Weights of a small GPT-style language model, trained from scratch on English Wikipedia.
Size: 10 layers, MLP 1024 tanh GELU, 8.19M parameters.
Architecture: LayerNorm before each block, biases.
MLP neurons of a small language model. Each row is named by its layer, matrix (up: input weights) and neuron, and shows model dimensions 0-95. Each number is 500 + 25 x the weight over its row's rms, rounded and kept within 0 to 999. Numbers have three digits each.
After each neuron's rows, "fires on" lists the tokens most often at its 100 highest values on Wikipedia text that the model never trained on. A number after a token or word is its count.

L3.up484:505503450564510495471537446486493524547485479464490539518495506516514525527449506481473496493506496509499497518511534477528478516502493460516499511523468469515501511531530533524505477466539488507485495466494463472514555475528493484470497516455529541494521475500477493531505466498529525470
fires on: " app" 44, "pp" 15, "a" 8, "and" 6, "d" 6, "og" 5

L5.up896:504515471506510578490515511502472527503476476493533495506488524527498493545511500532476522506494485482494509457552531512469498539460511510501489497491479512501531525555532505525511501513516500485505463490473538484517507514552497489491481493535514468522520536483484514543467465504513504516
fires on: "it" 18, " Comm" 17, "s" 7, "a" 6, "h" 6, "." 5

L5.up950:499537489501522504458515496481490436481531496534486509454472511509529526435568509504494486488530532524537531467470509515486503485440480487492486507442544539544441496555505491491494436525480482519508488467525486509479469499513493524505513495497514446477542527474492517508440494532486524526
fires on: "er" 12, "at" 11, "y" 8, "om" 8, " by" 8, "in" 7

L5.up961:492538495493504490503501483535475484508519511500483514488506543520486483513471523525478514516532476531495491477472476473418486453517477514500509506478492504509492550464495505522506519490538505542490505504432479462508477470506528511497500485504505549504538477496498454488493500481445509496
fires on: "u" 29, "iv" 17, "r" 7, "e" 7, " –" 7, "ic" 6

L3.up115:518486531517500553440493478533498507499469470517518501494478482463527554469554523515504485487527497484457491475512478534464506559465543526459477515464492494482501528530527479490490505506490526505502449489516514477482503473525484506547512498504493512513469492477460469527452531533499489517
fires on: "it" 23, "t" 18, "s" 13, "y" 9, "r" 7, "or" 6

L5.up261:520511506495550523486498509451468544502478496512480470525476508485497502559488499565465518508503504498514493487518506522478484481508518519468487466458521494507495494535531500516559475552495502482505490460461510486477492528515536549477522519478480458496542504516528499535470507502481521482
fires on: " " 54, "al" 16, "p" 9, "ic" 6, ")" 5

L3.up340:550526528519468508486496495526520519500490534503529459531477497545463445514495457559494477486455503515494443488492428539508470468520517469509534519476524489484492540468478493478516473486521479488435520489480530488520432488524525504560533474464501498529480512523489484537441519511549477487
fires on: "ed" 22, "on" 19, "ost" 13, " At" 7

L7.up240:513475491501495507531519490462479473448507498493486518481476527495488507522487518511450514528493493477527468535536519533521528556497516463501491522497470500540463505521534502473508526507516490513454492515524515456505499575482498495492513507551541480479468495493519498519469502500467492437
fires on: "0" 21, " " 15, "2" 12, "4" 11, "3" 10, "7" 8

L3.up409:485497545536460476467483524517482482524518497494503536493474515481492457544482472489445481490435515502540505475578492545539535522524491523507536505486479488542525477488489481483504464490502520504509466512546521478499451485457517481482505457495504490468492473536518499504512464479500542485
fires on: "2" 43, " R" 42, "R" 8

L7.up680:541512516535506503510510552518449511468481492521494505501473492468489497486445513515506483505530530502503439500512490531510513462521468464534498548427499525517529444529528479529499499484549489479512547472466506496486485476462522508467493491505493510497495554531505532541497490500437522513
fires on: " " 73, "'s" 10, "al" 8

L3.up405:548453448489472496483510550485533501504504529500509486501483500525451496540475478505478516479491476497482485520520524483521494529491475438459463563490435506501512506527457476465509485511521529491472482526488479468481524515522513498502525497526508470521500530500503497492514472482458542446
fires on: "0" 23, ":" 19, " " 16, " (" 12, "ing" 5, "u" 4

L7.up308:498494486520487563530530500475522517517509465479464508509476504464471494523486535461473471503527490477521506536525491546502503518474455476517476495527502512475491477497528531504522509526528525520456494455498465504538566517475494520487525556509504489526506509480515499556503491497501483509
fires on: " h" 44, " d" 24, " m" 8, "p" 5, " b" 5

L7.up653:494532465468498557475518531487529531509514550482508532502465503468469453517541545524460465510459549490501447527510498508518491487562514526535457529496484479489519492523546527535496543537522502532501542503490478486500518491439495503456507557530466470535537528494499532481547471491453511531
fires on: " m" 58, " M" 41

L7.up143:493489429523486510515530528522516473522518535494421524486486476505473482566508504490493471513502497513495487506540469488505517511522533466512494530513520538537507500513459459500528496516490541527515519499520506452480507490523531450512535506506470477497507466423518504531522523494528509479
fires on: "ell" 16, " is" 12, " n" 10, "cc" 9, "uch" 6, "b" 6

L5.up974:507508484509493518451503527528501481508489546571479518483531516515517470499452486511462504454490487550512510516485509489502493530548471485460494573480453538525504512525511514530482480482496476515505531482519499508548529512519514496534490481480480435447530521474486532457478446516480513527
fires on: "ial" 21, "al" 11, "ist" 10, "ant" 8, "ic" 8, "ational" 8

L3.up724:533484472479494542481505460477505489545520482506504476477494509573509478546494529491484444505475500540505462510501534518539527498513523487498525476511504495521522506529501503488514515479511516523492478495527477444485509490526498480446487467483435489527469511472547515540504477472505499476
fires on: "9" 46, "." 14, "um" 9, " " 9, ":" 8, "ar" 5

L3.up845:493502498488470535522535512453525475457486488529505472539507518477495500520547506502496478475516459520501531492481520519510448497462501490516508508506514526478557498496501477526497508511519488492494489456458510463463493483514503504454447523551531530475518461502467502524537509514485498495
fires on: "a" 24, "is" 21, "es" 6, "el" 6, "al" 5, "iz" 4

L7.up835:502493496522489504515535485523491498438499507518515503494464466536509470497542500491486513480462537498493471488510549447526512516524487467507483518515501514528484540484497493477474456519528512499529527514459522480402499508494513476491529499478491532510558541507452509488506500473489525468
fires on: " was" 23, " f" 11, " st" 9, " le" 8, " had" 6, "2" 5

L5.up596:465522474503468500508544486518496510467524484511497482476484514518480535542464489533489503522537490514515529521519522505488509506487533473436518494490491511476523468508508486461509447462504538530519518491465505502534533493489487500477504483542488443510488471522506511514445499547493559491
fires on: "il" 29, "U" 6, "u" 5, "ted" 5, "al" 5, "ered" 4

L5.up864:517516547515525510526481507493433478427513542532511448481517473507501509489484512520455516479474475535547499520538500457556490503515501458490476492487450520512496480462519497519504517466515495500450488503467509518508501528485524483528462493515513512458534534491416521499488513457488501503
fires on: "m" 18, "up" 15, "ew" 14, "a" 8, "ction" 6

L5.up328:521507537524498467520511527519509509473491463469484524491502476536542499499506513530480519443459475517517481508521484500496516519501481484482486524497512455487527486524544522501467506526480483496507462459538514438539480537500501488468477499497514509481484511473489506503498490530491528523
fires on: "t" 28, "ch" 13, "ver" 12, "z" 10, "ident" 8, "ent" 6

L5.up159:487474470562473511529512501479541492523497479465495528520460538508488480513547515531507484499436514492514445528510481510555492443473473502484491526487500508504496482487534485495502495547486496497505494500499573505492461483486527535483488486513511489490498519510517509470462483494483505470
fires on: " man" 20, " Bl" 12, "b" 11, " Ge" 11, "en" 10, "l" 9

L5.up894:512517528539535510509513523487473472477557481489501530479470528535507492473549493487488517499535525495484535492532502486505450500496516517486440511504509490480493495515507484478509522490514496500484479486459537449473473510478511491524464501508487479460521579502472469495537525512483478514
fires on: " dis" 46, "m" 13, "us" 8, "um" 7, "y" 5, "ar" 5

L3.up149:495484529525472509496498555467482481470464509516475470515498494490510499530501522515569496498471525489457492457491474499483508515510530510501496537525504501483548491492545500501488513514504515485480501494517518453485518540537501489539500501483485518488499551472453467486501480540493530481
fires on: "s" 16, "x" 15, "un" 11, "at" 10, " L" 9, "t" 9

L3.up259:514515510492514482477483512457525504489475510475535484447510499518434513534510485564484507489453490496493455451470533508489453507467430497470433510433469480533483527528522486477491468534462541519474485483481497467490546537523475479496459475505504512487503531481503495539441526516512533478
fires on: "y" 24, "in" 10, "er" 9, "ort" 6, "ist" 6, "end" 6

L3.up993:478507468516445524480485460500508450458481515467516518461527519499509486505543480462513484482517498522496516456508465502517465481504483545508487486501509477467471567488465496498499516505482500515540511472508504502523517511558567509510512557485510494479506477490495510506479526468515475520
fires on: "er" 31, "i" 11, "ate" 7, "ite" 5, "re" 5

L5.up479:511464510484473527542529541571515468490525538515515517498499538515485495507484479455501489510497497525505484507514500506483438490508486490541451508466477512496470515486468507495486503521487432552475493492507486508532517532511499537541494488526491459495483504494477475483488495483502504487
fires on: " for" 38, "." 22, "or" 19, " For" 16

L3.up1005:509506460506476510530494499527533517481513509494476550467507509497538493514486512471520503483491488485502445517527495505472511554500472500494507510488467481475503526534447522556516494500504474533508519476476448495529529503534516461428483515472466470436489509530479474492544496491500533483
fires on: "an" 27, "al" 25, "ol" 7, "est" 6, "e" 5

L7.up486:505501474522518510501487474476445503490494487464505542481506502477505523563478470519513494497502512461506504467530522556508470476519541530501479506496487511489515533504481494484512511508500493548511554508499475505516556487532491480528504481482483467451501526462520496514477480458519508494
fires on: " and" 20, " or" 18, "ly" 13

L3.up472:499471529549458471468468483541505515504516518481486525509518508469518483500447497509486503479454552530538506539544468531468508494513509452504521491522508458520488451526449500493487495486502515502471483499485468475526460473482515461493497486466526523474535525519496545483477474548477495474
fires on: " R" 81, " r" 15, "R" 4

L3.up180:493478508466538488499532452491455448517496553491505486505484480481425472508471468487471488481482523517522475496476507516509469525468494500439460482509473467497473526510517525511498481505477461502462475514536470484482495490529529478489468524539516487497484496485544491513481503516511475511
fires on: "l" 31, "ce" 8, "ice" 8, "f" 6, "ff" 5, "le" 5

L3.up258:525520511532507499498497479487469517451524582512502511518452518519542482494507532540493501528506536562519477576500502481511516498516492505519498513499537485479522515492510485553489494445507504513506577497503508511524507459455537537459506524491500502530490494514502478504485483488493500502
fires on: "al" 34, "N" 29, "ion" 10, "ag" 8, "k" 6, "an" 4

L3.up526:509507531498480519499505506493467483454558509475495506472511518484546462483506522528509513514466467491498498495537489524536489536468511459548491475473520512517482476464513477510514500538511532468488499495508475548529530491464551481542521533511453486436505504494455507513524503513494495495
fires on: "f" 20, "m" 15, "b" 11, "an" 8, "et" 8, "a" 8

L3.up815:459491498567519521492528507478500482518507530507537527509507503550467472507507521500479502446463548489485457498502456500507468480474503446476527501488507473482513502499485527494492515533464497497485443484494524501477468476525564496503482478488539525491506501542530488456447467515519487487
fires on: " Bl" 21, " St" 20, " Sp" 17, "." 11, "l" 8

L3.up805:525506505540517512525525527451451466481542482509546468468454519473525517510512495471445494465460464496504501483506506517487467526492541516469493538491468487454529501497520476539522493485524471502499472438533530415524516523525508516493517520511505491497534474470457458548519481500510507513
fires on: " dis" 30, "rans" 25, "is" 16, "y" 11, "iz" 4

L5.up671:504510490507503550460507506552503482518493512544516499519543517491489503492526488471474508534519467458500525488477496465539504480469534508508516487512474542535474483486498490504509458531508515522487481500477505513479469510479561526521508492469502481498487490513506485474477458495489533477
fires on: "3" 17, "2" 12, "r" 10, "4" 10, "," 10, "1" 9

L3.up128:497498495475475511467560481482525501507496518499482471480498495533462478512475459528508501502496476480499483493489465474528479520534496522529473508414445509524485534497502480519495466500469489504476498502498489508484482519543494495560516490494506463495508524478518523528461537516529535479
fires on: "ed" 25, "y" 13, " Te" 11, "e" 9, "on" 9, "ro" 9

L5.up303:509483443467512481456487530472479507492483505485503526504501535475499472565466516523518489516468497523477489547539473550516506484527470508461506511495479489507489540452503523528502497479505519484519523459497520471524528494517516487467512522491501494504475567452491488525502486477451505480
fires on: " B" 41, "ent" 19, "ed" 8, "est" 6, "ant" 6, "ng" 5

L3.up388:480501460545500499528508511531521455480496506516511485493488519520508483529497471465496456496569500485491522522542471540470511509483475539484472488502496517479504520474525472571488509496509494561416529503501523496514522487514534521522473496494491496514505510525499427460476528496497509479
fires on: " of" 43, " For" 16, "y" 11, " or" 6, " for" 5

L7.up78:530451513494499520475462559482526498494489461472516542502484491505482488541483498528477481472525545511497465481490470510508487457520508526512504531495487513486506525517560519538532517500494487504520505489521465475515556490461502510472496531542510515511515508508478462476506495470517512496
fires on: " P" 22, " W" 10, " H" 10, " M" 10, " A" 6

L3.up243:490525512515486512524500526551489488470517541558491505513464507493510512466511494549483518525449517480488520497508465514478447502475515493483519480508529472477544469489493488508531463514498464546465488496474514511484475543487470463484502520487500519523507513438465499550502457528490528459
fires on: "es" 19, "el" 14, "ion" 12, "ent" 10, "ers" 10, "al" 6

L7.up53:496504526524491489510534486470502505514480515495468526507459505510501503512542527493462502494506543464521474513545529495521507467498505494474446507514442505425515482502481522525488509482506470525482503511487527489509518491480515511482532525520489465492545525520505461531502530458505484504
fires on: " m" 46, " he" 13, "e" 10, " dis" 5

L7.up698:531481464477507520511508496441482474498534486494457521531475512505469503520476493485474484524519529537476464511546492486493536525493552504536487490539469510547504512491472494469518471476492553559511523499537475462511483501467494513458519518489452496467479456522519506521511497501476498505
fires on: " is" 58, ":" 13, "\n" 11

L5.up249:521486512526509487462465494527523487544538519495490499491459490531521479458516509541454495478535509488471482500519528507514496505492481491487488536516512506509499450512477507493564503539517516533522491515502518545535491498501493493498472483511477520497535528512482498475455524536478507465
fires on: "um" 13, " e" 13, " ex" 12, "om" 9, "le" 8, "ce" 6

L5.up970:560493500493474495475482512506449489528494474508487477505469549495502555553448462508478519480520518498492473493500466500451478507513493529494513584548487477478500482519535500545500496479500526510524539495501510475524492500456518515513475507492515523460531497454473478505473506535545470482
fires on: " was" 35, " is" 19, "ir" 9, "ant" 8, "ing" 6, "ed" 5

L5.up573:534524481540500519523487508501495510525512521519495486526497523511454512501543506526499487515500548519489539478482539514504508469472508467479512526444485513487503468536467514483510461504487508506519517516471509514535474494474487515428469503520499485472522571459510532555505517533481506541
fires on: "'s" 16, " to" 16, " not" 12, "er" 8, "is" 8, ")" 8

L3.up761:486492458487466502506514478477498497489522563502488475490534495517519514522472516508504528520509491496504474489478520493466509487506527483464470558478488494477503499474509506531474520519467484525519503520509546465475514519483490487476469491492519483551517553511486481555448464517467514508
fires on: "ot" 18, "est" 10, "p" 9, "as" 7, "t" 6

L3.up591:511492512496461530463549523502502466520522531509461507460489516489507524511490525483490475470445516517551544508531498477527460528510536518504428487479530484528535507445523468492525463480518514529517500502469515505491495485461523492495499454495518520524440493485470456551483485521508507470
fires on: "8" 63, "9" 37

L5.up1005:499477421530511571525504494465467505513526468528487510465491502525567490524473505459503479509495560477532527478501486544481501507477476469490535499527507521525477494501466490517521481493487502489506527501501477513568513513515516535480542538506480509480479510492515495497491522522524515489
fires on: " fl" 30, "ist" 11, "ic" 10, "fer" 8, " p" 7, "n" 7

L7.up101:491504502490509479511552539469500518487565472522470509515509523518408472485491474477499507495506485504512463550547476465521510491507513487547481537518508518499500533519573511532502504519459515482468519479567509477507513530478487522449480532547486489513455498483517492502505474475474487518
fires on: " M" 35, " Mar" 12, " U" 8, " Te" 6, " T" 4

L3.up792:555551508481473518505522486484473500528534529484506517529514507487538543481437516474461484488562467488534486526486486506498538485561521485526500556472514493515519494511488493486528457480460536546514578496489504478505506504481471517459512485516517475518538520531500486521508475522470515502
fires on: "al" 49, "ak" 21, "iv" 17

L5.up594:517505506522464521520492481487530519456496490491510446449511533506523510481494518486530544505532480490485520489498513535526500477499500467468495486475493507518448536513523481497502476516458497494500499503508516558500488487503519508498479518540512513485541471482474510505473505495502470487
fires on: "u" 20, "b" 15, "are" 12, "le" 10, "a" 9, "m" 4

L5.up318:493469471478527516506497474520478484524543481482495566471474550460515531523482528455520485531488527491533471502478495500526494501487510500505524512466458444469494452497440505536471499497496503511491573523493521487492499495459524504486535557488507504473480479542507465538479557492507510477
fires on: "3" 29, "7" 15, "4" 11, "6" 10, "1" 9, "8" 8

L3.up158:519503511483490504500494526481536489459548540519501488485533545471508524488548511531496496472508534587502459539518475526521466491532530503497483591483553503521473491481525541504517484553483511479521492433492496502488497492458562511510504476545481539471453464525465515519510494500513537442
fires on: "." 49, "," 21, "9" 12, "1" 7, "2" 6

L3.up469:476534510518502516542497485561480485466548512488477482509476517492530494499506474467480524504536486527567514540490480465521494534523476512512500487488494481468528526493517550532514518478526515549474519507508433514550503468482575507501521514472447525455496477544520484531508518501488485521
fires on: "or" 26, " m" 24, "om" 8, " n" 6, " c" 6, "ian" 5

L3.up584:496513444479476470480522446550497506471507484483538486437491506488452516521526507571522509486499483488519482504580530486512516536507478508464491501507523503541495531519538476514521481529515533505480506469498506469526479535476532491477480489523497467522489521470501506539492468500497552503
fires on: "er" 29, "in" 8, "ort" 7, "ig" 6, "ict" 5, "ens" 5

L5.up667:518530483524527509492532513521452500515510526525453458522534506531527495508527486524467516509486530514511534465477547510489478522504466498486480514440495509530517486486478529530508496532492472495529480541500496478482554522554520509534490501537474497506500474492492532475523479513506542492
fires on: "al" 12, "re" 9, "um" 9, "ic" 9, "ol" 6, "om" 6

L7.up408:475534500523519520517547491475521520502483520519486532482524494496493495555493477543527496490517528504537503532483552525490480505503524517506475518488498492517477472476506534476514511532480518516547528492479469476519521513513445479501508515492472459507464542476517514543489479528505543542
fires on: " " 20, " an" 14, " |\n" 11, "ran" 7, " T" 7, "." 4

L3.up417:528543543512489473512527552528476515518489503523491473517515476506483522507466466494484505513472515523509466481514483555486445533490503516479502494462492513521536529516491503503529485530494475527490492463495503455476513560495534499458520481513520518434503477508479498496502449531479505495
fires on: "u" 20, "in" 13, "r" 12, "i" 10, "re" 8, "ol" 7

L3.up717:488543490486479502477526518527502508502509501532520464509472546524491498505455425466512476527504503542489493485500446528538515506511474541487500499487462492486528494501511476496500488534505522509480492483558518506507530516515502513547515497502496538452514460463457505523473482507526521480
fires on: ":" 70, "°" 11, "2" 11, "an" 7

L3.up418:485538472517491481471503508504482474484533415513501502421508493492521498470534485506497502493472538517510529485510493523507497507441500526501450512492497533460470472503530525479464542500532454519506516495481482491491490475572538544526486528512471519511522494485515498501462507480496486509
fires on: "re" 25, "er" 15, "y" 10, "ain" 7, "ine" 4, "ier" 4

L7.up604:494494484494522531493476459471519489471521480485526530513489501512493523567490483477505481505522511508501535505501505507525471499532519539524488506467478507491497491507488470507491484473488459513540493506500493448533533465504454497491504483494496503448545523498492518487509534497499493511
fires on: " and" 38, "," 23, " |" 10, " or" 8, " n" 7

L3.up741:489488526489456562513533475520473466466493482497515532476477510537503511500499473527485497476482530512579490478493499504513496495485483497498501475497528507521549489500522493538515508518508456519460465491494503536487473517472480462463510505507457478465491523469506487531473532505489505493
fires on: "al" 14, "ar" 12, "et" 9, "es" 9, "er" 8, "olog" 7

L7.up965:530517475491483540487511486528527477497508499555447550549500518478460522523498537515504508475543505545473516526513500501489470504508550499476454446495488501476483514517490537475491475520511525535514499507495527490446546500473503453490511496504522479503522489470520509508471481463459482491
fires on: " bu" 23, ")," 23, " |" 12, " ch" 11, " were" 6

L7.up529:530454525536473472460476517488505469520505480518487502492502489515476497495534492467484506481424510473475438518565544529497530496530513445552509544468497499527496487506569483503520492516537513513479497486482530480474509468478502500488499516561496478504489500528490509541516475458479520492
fires on: " " 32, "1" 15, "2" 12, "4" 8, "," 7

L5.up190:488488507514407500515484460515512495511513470520476485490479497502523491515494498505476482486516530494499503497472511517506475531515498444467471484456483520518495449486497484548513446530444512498474508486478471496487547478512464506477491488498527463499529496502517498503428548511515533484
fires on: " ex" 23, "re" 15, "o" 15, "ro" 10, " be" 8, "v" 7

L5.up628:466528517489504525527495500510515504547541498519504483522468460456498509507497488522535523502483521542495501491489476504474512523473488478508481503454515503525519462515506538483499496498473472523477482502497502481509500531486443476467533477562490482467516529438507516562481498491506515492
fires on: " L" 34, "istory" 14, "y" 12, " to" 10, "L" 8, " also" 6

L3.up663:503519482563502470474504487491502494506515469485464495490522480519507464517462552499513535456491496505482506535458450532447489501538471501475521563516534471488481529559531467523482455496470519479508531494508487475527479569511484499491512465506478520513504528504483525518467492514510544514
fires on: "ts" 18, "s" 12, "ad" 9, "ug" 8, "as" 7, "ac" 6

L3.up954:484500510524501540498493550470449494515487494501497508525489482482476539495499518511499502500493490500480549470518511523524516502499542450462499476480466490493521463437462438490488482544487507501507477482524464470478482511491511496501478527489513531502522533516500557504501474497496540495
fires on: "1" 57, "el" 13, "a" 10, "l" 9, "e" 5, "-" 4

L7.up63:514529514526478496494516489497503524531483514472503492507495529472451489559511522452529490478484498484492493533506464500457527556521497514513485517552495505513484503517484500469478480528505489469503507519519486457531530493491465492503482464493509477489537519520503513514479496536501483527
fires on: " and" 31, "us" 15, " or" 13, "as" 10, "el" 6, "s" 5

L5.up50:492520511496494487494498517501498460506574516521525464501523509482487505473511533480527467485487505534518498485489539502452487493486514510522469533465523488510502518456489460515492462526485484499552524461516474488522507494500509522475522509540480476455473479517494453484488496494464503489
fires on: "-" 37, "." 29, "," 14, "C" 6

L3.up320:487510508540515506475482511529514484534522536516507462503491529495482510464534532452484509478472492529485501510496505512519498518465519476489510492464493516458495494456544470510468522484478502510517523510513515506479492527482530494462511498506457478464526474517479505533500537544480532482
fires on: "," 34, "." 19, " and" 13, "0" 8, "9" 6

L5.up230:501482489483489551504504521508469505487520518480474517508472538492495496499499539535489517497534529467509481498532547532497465476482532495523509487502545497441485463530531501493533484540507497456523473515472497487532491476450509519458495498504500482473496528477504502514520539534547492504
fires on: ")" 100

L7.up997:488459502513449536477515512501505501539492467491528491481506503620447499509494517516457498500477474537523464498505487499508526494479511478492509528463481510520483518501511498482507504518477511539504558538505513487498505496479501484492510496535511501475478528477502434508483479548518522528
fires on: " in" 23, "1" 19, "3" 8, "2" 6, "9" 6

L3.up413:493526468502487501493531511476492499501491539536479470522494563519469515552481505506524513486518486530484542485506477473491489498504479501492532490449472546478495556434454486487519518506500511525522551457474511491487502527510505504534498487483500478502488498532517484508482503485513490478
fires on: "ic" 23, "r" 11, " cent" 10, "ist" 10, " =\n\n" 10

L5.up264:450519472506490561526485499473493487485510525520547486440493543540459547483493518518487510466498538496523508510502524512518534545469533509493507483522518485509474490496499503518513514527521519528478507500500513423479492503475480486473507494482488532514487573469513438536467502496498520489
fires on: "6" 33, "3" 14, "7" 14, "uc" 8, "9" 7, "ug" 5

L3.up441:503525500488501549477513539502558535517490502482498542509481547490538467515548530494476507503527506499484494452526513512487521504507496513473449542504487505532530498536537462476513497563503544511487471480459461463475498499534549499487487503473497499541508517498461489504470430498502563468
fires on: "2" 59, "on" 14, "c" 8, "1" 4

L3.up1007:506539505568471470518479509512468484532501501477471486524506508521485495537507467495507513456525505499465484491488484498464487495485487510464515536503454475468553489480499474504496479499488523507503515435509504492513523497448509508493501493497487492482526512494474484494481512488524506462
fires on: " were" 26, " are" 21, " be" 17, " was" 17, " been" 8, " is" 4

L5.up73:479462470500549494497494492485492449515495498521490498522469535555508475494509505497545485480528547522525433485519508480527510526507522467479502523479512494488512510478539534490467499495533544493531493460472521476492475490535547468551480520455533497519500502481497523486463491477486488486
fires on: "l" 24, "ri" 19, "c" 12, " Bl" 11, "art" 4

L3.up514:537497476552491521510521477543528471508557488473451471468496476520530462499525498496481478503520464523477489545501483516506501514450464513509458534515509479454472491516468450456512527521520508503493505515501460495509464551509541537478519541554521544478529504500501478499496508565502528449
fires on: " e" 44, "re" 22, " be" 19, "ate" 5, "le" 5

L3.up882:483496498525475494494518536524540490477503497488512541449511505487537515480497514481498513488471561519506508494510511514523527508500499480480477520459497480470550481523498458510484454502510499473507517497517496468476463490483515478448521513455489496498554480533476490513524520443507495492
fires on: "a" 18, "e" 12, "on" 9, "s" 8, "2" 6, "o" 6

L7.up23:469476479501468526508458439528505503543525480499481547489498471483473547578469487514447516464504496540497514494501489505476480480506491447470459511515497490495467530504494486497496513509516506552489483416448480456516488481484536483515517514463528503478500492499505497498472541449487463499
fires on: " re" 23, "a" 19, "e" 16, "o" 8, "r" 4

L7.up1:510509477524499508493495527516455491519489493539519562480538472538485500487479498491468485496452552509568453495539492523494502519564488523509513541486478491540465496478505468511523519522516523520466496459525475448494524503493516480468491501527513491465475496511472513505511511472482483483
fires on: " A" 37, "1" 14, " " 13, "2" 10, "7" 4, "4" 4

L3.up867:475556495540519497521494498474478507494520476510504489546520496518537516504473516462497505501505494533508542471456495537446467494445507501490483539509498479513515524493490520500468525485497522505510482450499534476507475497490486516494507510498493512441489503533486460491472522516507511524
fires on: "ec" 32, "c" 26, "C" 17, "-" 8, "is" 4

L7.up368:493525479498488478494499510518477519486486469520496578516511537467477481556516513485513515501523506465532505512495500483488522475525489553520479540476502507526486470486508515475510509498482497493530486504541525517485487462507521464489489551514460492520438546488515459506492498499464514517
fires on: " B" 41, " |\n" 14, "le" 7

L3.up942:535510458505494478491487505501528449475530513501533495492458530450511513508483483484477537510505482545514473491493473505496493482489495503502495499461431491469507463471494491489453505505514475503465533511509520498504516495523524517502518524486488501471504483481504445508503470460490477471
fires on: " on" 46, "3" 14, ":" 12

L5.up525:542507451458529495484515454506539486520536506508451484501521488519486464521472495440469476455492480452480471519483472535510515499563532530504505477509473495514481491522482516499530525534494541512503535510538475487538544476503515480465493499481515506480481466509499490482513481471480479469
fires on: " " 34, "p" 14, "art" 6, "k" 4, ":" 4

L5.up483:530532488493520496514555481497494506526523491481491510508501531557496539480487519488485482528517465524513501532524501509499507478517488537496432519497503490452499529509480478479586484554464528561537474497499507490457464553467507470485452503534503489480507531502504513495534473508503484468
fires on: "s" 32, "um" 15, "m" 14, "l" 11, "om" 8, "am" 7

L7.up300:511480448470524516440514491426501464468513521521433530524503509528464490484486555505493526508525511500520467514505553522495484466555488483509496544513493513586540489518504493495519518465510535524487556463515496484487511539499506503494513513477503493499463470526487513488520507517504525478
fires on: ":" 17, "1" 16, "4" 9, "2" 9, "5" 9, "0" 7

L5.up551:506528515517500525427480437518489505483528504489497485476514546478502498505508532510499529455502493479523521509485500516484499467553527488463501489490487522528447532490477504485505479507496478554516538508507526526502475476505500513515456463487494508451478541489496473506495473483532503489
fires on: "b" 20, "le" 17, " rele" 7, "us" 7, ":" 6, "ife" 6

L5.up194:514475498487502541504518439454481535516484518490513529457453506492438497464503515529487486489534518477515498493495530522524475529449502527506494513515496499487505478542531533462517480526464498485470523521455512510461507491482559499433506512524459491507484507488484499532436508504493506523
fires on: ")" 83, "'" 8

L3.up324:489491518486465469519520480517512506501497566508494544502498501473485515476500505472521506475499477476485498564509463476496475525528481529514496533469482485504459471517468518477497484522488511545486507451468477487472514480496516495467484499499515456490473500496467510499531521519475538521
fires on: "e" 35, "al" 33, " –" 8, "ore" 5

L7.up382:504428516490495500485508497511499483467490495504506528497499505520524508532506483480541498439478526529546499555506482430511496480539447542542494517530475484501458545487541490518487547477526515589525496502546529536482489468512506463510486511484498511476461508537504459483509525502479524439
fires on: " M" 23, " B" 9, " Count" 8, "le" 8, " H" 8, " New" 7

L5.up382:512478517496526528498504508463487493518534478450533514518502488492489507472455472458499519510506499478524503498508473502542489505463490507501464524504480506499469530553537537539469491524518496492487468499499491491486472466507445500502465484501520526505485550484484493502479475497500501477
fires on: "w" 13, "l" 13, "f" 12, " Y" 12, "m" 11, "j" 7

L5.up26:456484524530497495458497524497506485525493494546489496459510492497519526595495482509521503504465562510491517527522511484473505509459501507504529516471487506486524462492521540503492508534493517489502467482466536464545487515476506488484517508518502512458491553502520499511489474508477529488
fires on: " L" 99

L5.up236:518507509520504522522512482492495504476505528504458489462524543486514473530470518504510509468509479508506493504502484478488526447531526508476458495478529492450461524538521541503515439475522476487523494533519506536543478512525469515540503452481498493498556493487465486552496483495490508490
fires on: "ire" 15, "u" 10, "cess" 10, "cl" 10, "per" 8, "le" 7

L5.up861:503496510516438555493528498517487510516498506483498494485528505504512516520493581496512484497504486514477513489464502505522492460500545482516486511454516503498484466477468469506508466530524503513512490451530473505507488503523509513499493487502471533519520449483533481462508474506486495459
fires on: "1" 40, "ear" 7, "\n" 5, "-" 5, "ry" 4, " sy" 4